From a checkpoint of a small transformer trained on Wikipedia.
Size: 8 layers, MLP 4096 GELU.
MLP neurons of a small language model. Each row is named by its layer, matrix (up: input weights; down: output weights) and neuron, and shows model dimensions 80-175. Each number is 128 + 32 x the weight over its row's rms, rounded and kept within 0 to 255. Numbers have three digits each.
After each neuron's rows, "fires on" lists the tokens most often at its 100 highest values on Wikipedia text that the model never trained on; "fires in" lists the words (lower case) most often at its 100 highest values on Wikipedia text that the model never trained on.

L5.up2539:119137117089070165108078183155103099137122177142104092108111124148096099142118103179097179111148146112119102067163076184103131115143126149071119160104112116120141128147128162070089088080195119096136159142105163098147098118098133144112106162120170167117148142105159129097200128145148127147
L5.down2539:140141102181112148096116100099105126088165090105129075117149089111173101089119144168095132131082162160124128102116130126105105127097135104145141093097130173121151141117134135103118148129129157098150162121110098076153114155116035093129135109124138099117104120123129109232103142143147146175
fires on: " the", " in", " following", " of", " from"
fires in: "the", "in", "following", "of", "from"

L5.up3973:187076156097069130155151184115125183189088107185153167083095137126090124112204139138111140161081126144138154176127119084125125149093099119167042104182182131121187142108110101116107099165112140122140143154101123119190157046093124102145167154168155153111089198135126135114153085095167155147
L5.down3973:115155137146152097136127144064063107175163115089209142103186108135108131191082131129159136162142121186206135157147081117095123107128135124161191106159085150190154108182119064123078123158131089200165096108171116162093172143133050106149076126163060117096142164095126113136070133204105112168
fires on: " more", " most", " and", " very", " highly"
fires in: "more", "most", "and", "very", "highly"

L5.up13:116125133184111183119080088163117126122106144196092093055073083150154163129072087153124111055122121056167178198134132166125169099191180039183233138136073111142121184199173116157163105126146147154130117146103153162139172151197142145082149131165105146105108178151127133135150112165154100146
L5.down13:089084077152119155096188123107068099072114166198144199148147059092156144125156124088123139140074104096130094139139204130195111112138155123141125113110124100101129106112123128150116135171095148155113151141125144085137114100111143139158104131095158140077113108120055136139116167133156067116
fires on: " was", " were", " is", " years"
fires in: "was", "were", "is", "years"

L5.up504:118147150131111130106187152068106154110106138133171131132139146153157134117124186114183181123136049085017146155090164140168149114121113129137096189136125142188098179076151133120160182145110152128073118145113193157111146142114088068129085109112150163106075153118124118133162120149143138119
L5.down504:147127089121120104123144134121044103107163094118092119159143081157088185152057081115085117145129114119096080081138080096150076138132213128127090137123126081142115085109115123114108129143148157117140112111189171162170083146178123074070144110116141114140077160158138142127114130108147108202
fires on: " that", " T", " to", " took", " could", " have"
fires in: "that", "to", "took", "could", "have"

L5.up3230:102141102124076149174167114123095136128092154158069142122140114117100136132080136087100206087108127124133164149189131145148133186134127161070091143145162152166092121102210135152148131086073120120126098148108103101211192090075125145112190147128068103123164108103089144129182129122157189103
L5.down3230:119083121135117107096164141120117148142153114118190124091148144165123146101186159139081135108090136111176173139135134123084105168126114125090157147082133124121143125183165157146166087076133113128085115160146159162156113158128134166103099112111082116141140095131136137082117128136112126071
fires on: " his", " its", "s", " and", " Its", " His"
fires in: "his", "its", "s", "and", "their"

L5.up2684:097109166186050065170140163145122101114173140135096126127177175122121099147146128095135056184095165101154071080153100067155107133122176136117136137131154145172143113082121121113137155181096130064149126149061150095115099130141133129151146109155113081155069084082110104144169140108129118086
L5.down2684:086144190170190174142194140153151129131082151143114138132136117089108147192142115136114104142190113126103067088140121128160112113143118113110083152177133172156129109082117164109101132161137097092105142094127101148128072159121110165142105162109136086056086146157126144167128112146092151112
fires on: " made", " make", " makes", " making", " set", " in"
fires in: "made", "make", "makes", "making", "set", "in"

L5.up4005:151161171107129155092143096157119099139113110084089113042152121178169133166143130125111174172173187170152108091076150129092124175140130120099088177162121108136099123114097095151120201130075149097116095198184191130039151119149110130155130109108086072124153163143150130179137187110142087170
L5.down4005:171101143071068132163178110065092121086185120131136145143132212119172103145119131081071118118184155154146112122123097094143136112156146148148121121124114077119144146134115169180126116158188120104095175103100191161145154126148152118151188174145166151126112175128136184150164107062131103082
fires on: " has", " had", " have"
fires in: "has", "had", "have"

L5.up2005:116110076130151153097108099136149092112088148121137143102175110097139131149103124058076134117099143148090131127134122169142118156093103144101155100133168155053101129115123108167093167115104090100105036138118178121106197084081124145137108079153148090160144158117152081093131154146054112150
L5.down2005:115068120128107136146134165120140137148126130110083143096106122181115165135173139152080133169159185120127166131114166092104103186221159164091137147114130083145152100127101130154131162108114125104140105088122167162097091186142103179114095107158131164153144171091083132132133107160083208097
fires on: " his", " such", " her", " their", " and"
fires in: "his", "such", "her", "their", "and"

L5.up1339:112127122114170102141162089152093131104122163169104132092145114199162155135108112133174174047158061142106128136132163114135134129218104160114098144156142109118181064127148126117118133162151155127109083141107095188160090155209135101134110165156143144084134132161098122138121167119063125100
L5.down1339:107105117147113098192118095149130090172148157133143152088145100091152108081099110129095083088129176151170131099101107147151103172119098090119148101094135091066143163122132065111112142127138105175167076112119149083116103116032110087181180137106122095121133134144119124151134141046124138126
fires on: " in", " took", " with", " take", " made"
fires in: "in", "took", "with", "take", "made"